Weights of a small GPT-style language model, trained from scratch on English Wikipedia.
Architecture: LayerNorm before each block, rotary positions, biases, tied embeddings.
Training: a variant of Muon for these matrices, 154M tokens, 7933 steps.
MLP neurons of a small language model. Each row is named by its layer, matrix (up: input weights; down: output weights) and neuron, and shows model dimensions 48-175. Each number is 128 + 32 x the weight over its row's rms, rounded and kept within 0 to 255. Numbers have three digits each.
Before each neuron's rows, "fires before" lists the tokens most often just after its 100 highest values on Wikipedia text that the model never trained on.

fires before: "al", "y", "le", "t", "in", "ag"
L4.up418:105145115137098119179087136116111131080087171133204141116109094170055114189097149109137127101100123147180112114167178137117114147145157168138125173114110141135056176147105115137065067121163154087063144094157154096125105033146184110134058083121148130165107094122142164076095088126163153092161144129124152166110154125147113068160168101135112139180167093108133159119104210152157124134108
L4.down418:092175124119212095189173129124136111133121188147117068108119116103175149182144160090094182148081132113091139109125104091108138126120184142140058130132141178128177127182120086147087187122127138117162152139122112141090108131104162140139149179106083144119206163106118071097129103139077123105159165136133132167189140141116091092157026102121126158092095171152117106139151116122151128133129

fires before: "==", "=", "===", "A"
L3.up647:137197142143148148157087154073120154192100146109153089093121179070126144082103136148154117158131135132053081098086064147117207105155183128153137114167078110161102151183139172139136126064143133133178097106180181170127109088133100160147130146123140161107222125082137094134161095149122120093160125138093140081141103138100107142108087088137127159125116064103108091074120143112133138126142
L3.down647:140061099128113133087134124138155127123141105173194134118178113094154097117124158141111149125145165099151190127142179149103103121088084148110065072180152093142110100131163111142132129174143140154066091116100102104134166155137112148088150118166097143152057107148141144074136156120175124152122177113102067163109162169147173206096155113148115106084179122175129144144188135140112062073124

fires before: " |", " |\n", ";", " and"
L5.up816:203106122158143156065090124098216150150070150067127114161138148097124062184099154130119099101126143121132166180159098098179152137090118173132140133215093118139126131090189135139118154063175107154110135106092136128185153129141153187086152174129148141160179119144116138199042141139111168165144162141170174159142083103077129110122077129147086113109136125141090228171146130185111143123153
L5.down816:107070155132120077160118145129135142156127123095245109105146118108126137123139165113110147178117149129077151113106158130159172120138137137095120125147098096076090197144156049110176129109143123136092153154194128159111108094123144111099079163134129124190072110162133153134156134108116115132168156207114118090144115183102092096150108113153155091137160082128100072148154105102155093113132

fires before: "f", "t", "v", "and", "d", "le"
L6.up649:136053121100078090181166107124104169129120178055121118139158124109118146129135105164106148081061139112185110164110122106095133138119117104120164096075176118093172164112165120114074080095139119123160126124096105117138170135154167112122119159075140125120109099100110135182117094076113155081082086104151091102160097194083178115099097162140110151103230068153100178122114072147162163164075
L6.down649:141091148136124165085143131140136181153140171091118158058159125164156093118173152140160115170061143148104120116102090071128142159118131128148094129152114168147129056191127044119065117142152120115088113137067096114124149206118150145106112184121126152180100106096165101110120103146073142121175126171126109089178098138113172087093159107146180164111144123174109170152095110090135152122163

fires before: "ough", "ly", "19", "le"
L4.up94:140145165115131090126136135160119114074120179118081106094060157094090133145173120145160049186071165120116159065068099126146141130114101067148097141160180065085112186125164157144096115145191124147120116149166139113168130117135148134169161114156167155067176135071147124141135060136137192138139112081053164107144175154085152106111140164135128081114121122100061124080149118145078142136109
L4.down94:108166140115067120141154166112108148124170116125115099170111100106115104121166084119140108127117120153137138144128130083092112078111145143131133110186116057136142106202044215161169203139205157165084068146126132136162143099110143125104106115102110115148119102090073111160120122110224082104151081202077116140165136121137117111101106145159144124148166111145105133142133154101126136162146

fires before: " to", " s"
L5.up492:116156115175132036074208166160116114058126139100163128125196126152112085101106129173192089166206069167125136096105104115106111170117106142170107147136138132148114150111097136103118184122114151089088086140131070120064118124139077139151143097121109124106122148171132169114146102069122153137149099142125168117117112145115160186111098184139088166133060149195110118115131158126083097158078
L5.down492:085099119170197131098168170122170134132184159113116084143080082113116150137177162119143186118142139168134133030099114085154077070074157080203130100131079154151180143152127146088153160151165112085163109174172088105114112141140103184126123154121147119117082113124103124096137147140128145134144140143151145116179127069130111101135157072110092125115122131078074122153192197148165075127171

fires before: "es", "ing", " the", " t", "em", " de"
L6.up719:118130098117102113122137071093132154110176112153169132172125130160136137089147076132135164084183134177111126165159131176182123133115071110165158204081147166123084148104107136128131146145056116141201141184107129092135113142099134122045158169131119141089116098050137137130136087184222078141051099081190089106180164137154150100154162166134125152139056139108162133100047076176096152086134
L6.down719:080196149124179088192139175067136095142054142156136116074113155145076139124117152140091115083085148135137108143171107141127160110147158097074098071111113106158163129129184115139118144099128129073148128114092158177122153159133151140093159126148094129146118139120114119107160132088127137156151071148138100125160103133135085148165114125132119130098116163099170098081163210114118113142223

fires before: "==", " D", "In", "A", "H", "==="
L4.up165:112132137103106178067046123143134117142116154151141099155140126172121115135114104095073106082132093161148125091103138092149146128120173134134131110151063130153094119136104088158124082167164125169179148144113144145144067120135155122137169128148171126075156167099042149135105131106146114162162141175133084162077172198133109111144069072156059113152153069108101159086118071116165090177121
L4.down165:147135080150097119135046111154102124128136158135127144143137116161143118087132141115131137144083174119131106114117175107205120112147154143123076079104140086112083155145137126145115118183105141176162132128149130105150153105108147127105126159217150082128080105152151144128123105141124173163155157171109127139101077134087140110136116053179149070117082077175151171122117133118100160138147

fires before: "o", "an", "a", "e", "um", "ian"
L4.up716:201151174084113110121105129134089153106130146140200073164169148129093080108129100177086071135095165169228144140095153168123090105146132119116178117124104110091090154126116120087101174131132142174100161144198050156194115099136137124120148130112166171165160085135164150122133122079098093086124120111142170104114064134156145114098124151115085114086188071118140152101131147117182132119156
L4.down716:107139079161116143133142131130104165155160119120191107139082096100172106144074119092099161162076075076162082161124168128135135143141142129104115124112155141139070141062143073086133062207156150159141120143117144142113114121171138168159121098075119137191101117080149120112166124116134032164097096128112147131091147147095100077143127143114107120080161197165167191111111126127086124061106

fires before: "ed", "es", "age", "ate", "il", "ing"
L4.up369:121107120088097168089115108115152159152108149069119089084089154130111140078121154161133118192117078126108125130175165096082146171146102099125146164196174176162078111165142147081148140089089131145199130114114162121123076164164104112127134135057104165070132179140172108123122133154118142167125111137195122144099143132146153176107105139225188105111150139174137086160159099139111123179149
L4.down369:182134188079162085112109099166132135150122174135132091062149142116149183115170134091128065171154108122137102133126143136063082112106185150132185108103121093111141128127132101118097101182166141137083147107073128123131100150122083138131154079202108089145081166140175164037055122173136130158080132097133175119124141114206138120155186067134126173079053131122083144127091118149137167189121

fires before: "ed", "iv", "al", "ive", "ion", " to"
L3.up900:126127079220126074098114132140157104119126182149166104156134103116116089142159091087154039143130158160126141137128120130146109140112125103123091178082167096111124135221111121144181153130106108137131175135093121105165128096159144146094086157097139188182151141113114164097143110098101110091132153161143124166129029074169089155109122164150058141146069178143080158162155137127077118156172
L3.down900:117129140122161108118139131104142075105151116185141209122090112086160123114124160178116152143126201116168116141129114148145079211134143120117099107212105060122118126077093097118157110074140126100097129132184108082110145105117128138163082145144109178142101080112084108134113149180109195126069142126135154156072151147108175128122129193125094094141120122105140103120151134096117112083101

fires before: "ic", "c", "ice", "way", " s", " S"
L3.up866:095116097110111145057165112158078146177096225188195160111175148159105114134118100079059141126181132143099112148144120123108159098139146149130171144127112124130154092139140128080105154134144132121121170128195089119044152132152174124174126092120169148110112104179141154147138189138091089155157112193099131107136132144173099112108140140121155135156162076060106113176080167126100116136112
L3.down866:134139153143061145182132175149103122106126123134153152116079130099076170162097153071081103124126192121099155146089147099152075170108211166146113106129111116081163182112108120139147100132148076156120081106125120063155098095122126167137107162156142136127135065110085079130138171103173128129127167158128142153158142122115069059151137151101113128187101192107043133126091132115128133122102

fires before: "==", "===", "A", "In"
L3.up775:061175090132072158101116143103076134167131157136147080090087138169122148088084125123131144085162115111067095142139127149099132110150114152139149156098142133153095175132119154129148097137084125154182174131110101112133055106094124146117119139216157154090140188161137113127106161150082180130140139148059121117130105166101129124090126114163099102129132071143138152132130147123170131168118
L3.down775:145159092185111111091122132130109148185104081121137117115142111143148151124121138093159130099108129171118070138130139085141163161168124131110106169125082138128159162138140118181100115150143185120147109116125162123087059129107091120171098105159116134109097151143121152117139159106108176144160127139115092109091068067099137120133169121140091122112127073095150138201113188125091131162169

fires before: "id", "ul", "b", "ark", "y", "e"
L3.up809:166120106189147137145148172134121078101081083058110102171103112071102094126096107175061121094139117167093165116155126115127094081122157139084111175161040159118099080136163166075112112153125129134157181176078124111102144129137140124164116115145067159071182125187098127133163103121131136118099058089129107108118111102141128171100099100132186166183140134192158117159135104100101196112133
L3.down809:137134080147139210098153108165174057089103163123137123121175150117143107100123076101047158157109174189089131109181127097097098101179144104132162147130134156163101144127130104074140103144126150164138063144175131087087081112093126127132122103073139146129129077087139190136112161152126151126127131157177121124146154153160098177126145144117199093142131130118196156077120133084125165123138

fires before: ",", ")", ".", ".\n\n", "),", " to"
L5.up813:134139138101100065106058135088158070154073127135147106104132202152115164146136131099135188179164139148153158114123148168056151069165104102140079110098108120149151101103017176175155123135114128136118098161078126112128195130111132108188143118144106184129161118151117138118107144109108029157139116107131165145118115079109126126164087176088111133127117079078159095158137108153124146119063
L5.down813:164152086168119097093130125171217127086181162149130166188198124116178134137115158157136142111110108160068128101074136128107116102147104106089085114164113162111127145124087124149152136113167100125124070144139076144143168083192125094141143142117124186136150182107117109145093082126107128120101143118159157192108077122150090067152130179152142073124124132135122156128095181118134155087160

fires before: " to", "es", "en", "ile", "ough", "ed"
L3.up808:152115108099137108157088142163132220103085141185093135131064118121105152084118113139146168128137191163100112160059146199083147137104115047117116155162169146141096127144157125123126163035089109091148159168090124124148165180091141125110145159108109150089064121140119076069125088132150117161088147162147136103131113131128166139176128147120160118125102126121093096146125146203179173115042
L3.down808:140173129124120134100109136171194161158153128187182112094125139166088063177116184150154068073150144116152100100113081134131135168106106139144109105132091132131049177053077146134093189113122080159153074085090073140159115126151110128129134150106142125110120101181139102082176151137122152180090148016091128130166103125163144137182134148148148132155149104203153162071150107140123105152161

fires before: "19", "20", "ral", "le", "ri", "18"
L3.up284:146108171138117100168085155084099068082137131097135140156114102163110218212097140079129047150105057126152097132075157125091152107117123161160121172144143117080141185178103090103143090129139149128101153100131162205200175173108139117106129083151119136141143105098144197127215094084124149086141107128110122068137137123142130162113116084163144196130142113126154147136120091104124149074094
L3.down284:107095132067113112106162147152095137144191150121158075128145165125121108150112085174151117100091138075133139080081151131069109159081151156149147188131190162155115158177081152124135128176115109114132138155146097120111087178095163108157133152182147110113154088139161156080093190129086161162140167131097133094151113121128120109133146154120150158085192087131150101161162186186120138148169

fires before: "a", "an", "ice", "ation", "ie", "y"
L5.up706:072128098161095147160105169116162159089106080201113121132093162128127126158109120158052085124114133132118107155107141113127138033124139129113219139127145109089155146141153056091128135163125092208080117088117079135151162075141147063139140171084176120129185128152110135116159117103168066090163067133077153084122112140111164092107149055126120124151130109112112202127152129093154113122087
L5.down706:168110135143111131160166187158128165112133207132152110102121119146127141176155190125129131074195135149174134084105105114157152058170112123182115107126149095101028122097164087129087076121165180147136113120164154145128148170135155094115085129119097106155134095110133135085163105046121125142106176087111130128161163064143105081199153197135093162101124158109127153149111179148126099072151

fires before: "iv", "ed", "in", "f", "il"
L6.up962:102111099079119146121115103092080113170131158051134119070038118127095188126123091192111112125114184091134177100155111084112108108146191158114173120178101113149151181121137150135091172121114166156180134162059109119158107170128066113109125113136114145168123133134172137096148106137205151142155143131137133197145109124139155066163112161168119153124059085135108152119129135115140095162121
L6.down962:157129127130137139167168134153131169163112112159129117107103167166108114136105088121095105139193130128089057107074114152121118144161109128119134057076089131150099136173132146189110150119116113189084121171080186164157120105133181145139136100159103113146116139110155117106100146125060135105132115161097152116113085134190092196122046173160173098122171060140122153149152165108049135165131

fires before: "19", "20", "er", " "
L6.up554:151130182103109135141077103144120168154128107088165106083142080064094118192147215135104161131095151135127132168069128097124161119151080111144124124137173126112127162147159111107134138137137184144122144136154125046144133117093130154173151144156134093183136172102200149110128166133137151148144173158119129087106100108173175070113101111105126111050115112095125192128087083069178106157156
L6.down554:171193135126100108173094129132086130158177140162247118135061124079151129048141150155185135105124124144118163119113143186129088097093097115160125146164173111143105140088117130126162126102152098169095074149152152179150076104096165166186112156145185139183156156157108201058120137143148171115151083123072137109099087149095072105156184056107093109058078147084161108105135144069158127166131

fires before: " the", "ed", "ing", "s", "l", " S"
L5.up361:148070079056146135196125154114176143161144081143182157135140094136090149090124132126088136075138110168173159150170141107102147110141147113124120159195154144106095110158056085112171109173092123150174118147142087105171151125116103120121172155088107132135173100138178093142121153154121106107115105100081114114167195129135134078108116074211144096165148109142120115130074177117138157169159
L5.down361:154138177147095142133203119133112085090091146134135138127159102117138132203178115134124128167104091217132180132132161096135133138090149170124222133111049114083125118080132148116065092076182140102137123094122115118084154121119147165155133128102144141114074111118147133157164145107164176136073135180164121125109120099147121109176160195091090130075052186141149117124129144108121121113148